config.yaml
head_dim: 96
d_mlp: 768
norm: "layernorm"
norm_eps: 1e-06
bias: "all"
init: "normal"
init_std_o: 0.0235
init_std_up: 0.0235
warmup_steps: 408
MLP neurons of a small language model. Each row is named by its layer, matrix (up: input weights) and neuron, and shows model dimensions 16-111. Each number is 500 + 40 x the weight over its row's rms, rounded and kept within 0 to 999. Numbers have three digits each.
Before each neuron's rows, "fires in" lists the words (lower case) most often at its 100 highest values on Wikipedia text that the model never trained on. A number after a token or word is its count.

fires in: "during" 21, "before" 20, "over" 12, "on" 12
L9.up631:467535512525466478486461441577500530522497518536507481483493516487535463499414538464547521466509432598551460542485429499456497472462433506433426467474524512590562591541471506484487512577552507470468520532449447530472430531513529509512498511516530581510522512486499432460494414489513518597

fires in: "de" 24, "daly" 10, "day" 6, "delay" 5, "date" 5, "during" 4
L8.up475:523524523556490526522567473540524544562498536531497464485515443562503529492459479438406432535549499474525473524436473481513537483416433495462506540499452567509489471494510514540465467460484500445476517565459551501546552441475576535513520527438423493483481543500472466534517571493551459469

fires in: "different" 17, "life" 16, "completed" 8, "february" 6, "reference" 5, "difference" 4
L11.up504:474490526491485452522483407510538492498496459600466503501433523499438455554469528566530457479530558551523525487535451472478518544485457535466453395496549483536458503462480533512493535502477507509481479570417483517488549461513528524570402522494446530473526515475551510418580517426471499555

fires in: "two" 19, "time" 10, "just" 7, "february" 7, "january" 6, "april" 4
L11.up268:543547529598565463537525498532481503521513543472473432479489493468485493581537473528511506543446456544594490544574515436514501411482538492557517538480489511592514479487565453397504450536381482558449465508511500510445489483473520451531479512578546484485520498424486533494475467519530477482

fires in: "three" 22, "this" 18, "third" 6, "father" 4, "those" 4, "taichung" 4
L10.up639:490452509510489517544475501504505481483519494534491503502432460491445560475516526536510513560544509487616433496480540485524514588422497539536447549500469472523482501489552473461467521495482561528396464511548514525508564520475455565489520439533500516494512598559480507484506448589479460526

fires in: "later" 16, "place" 15, "black" 13, "label" 8, "located" 7
L7.up646:481515527563519523494447518545529493559531512518414451509461443419482537501474534513487544460478524520575428508512521482498570431458523546478461533497502563527517472474544520522546507541505512521524511524564532517521483477467587606502495514588467540523527483487525540424477559519487520522

fires in: "all" 16, "some" 9, "other" 9, "another" 8, "are" 7, "many" 7
L8.up281:416470491534461573495537470485549443510486493583452462502479471493467437560503550567527425533460553559540521504434553475552507577501454547499498522522490508537589616497524453533536491544512486485465484500476549610536525499463432533532485507496428469506535475501487421476488492548553495462

fires in: "born" 26, "be" 16, "business" 7, "bengal" 4
L10.up283:550487498498551517577498443473469497471529541538533479504533513459497549518483455471482529458534476546531506511491497494469509518409417496542450549494546468571493439564446532560500549567465515484482470526482509496503572593504455547521472578521476499536533509455504518471402526466460483552

fires in: "000" 39, "2009" 6, "2006" 5, "2007" 4
L9.up758:490562502521494469554566443488465451508508495488491452514479522508484498481433514521494465471486504533516494560440501494565477514516527475482558509480473481540503597619461493501498509506474509440425478569508481541437525518493428532466514488442464560489474511519451471483548381558529513522

fires in: "september" 32, "london" 11, "long" 6, "front" 6, "sultan" 5
L9.up136:463504494505540535483460503468544420499524540493485482522449496440459465568511472529459437499443521638556428492499528465525486541492548504497525490556515535548520473575488535482605450534412535419537449477455453509466510520438466527504502519471504462516513515518486465447480525539476507552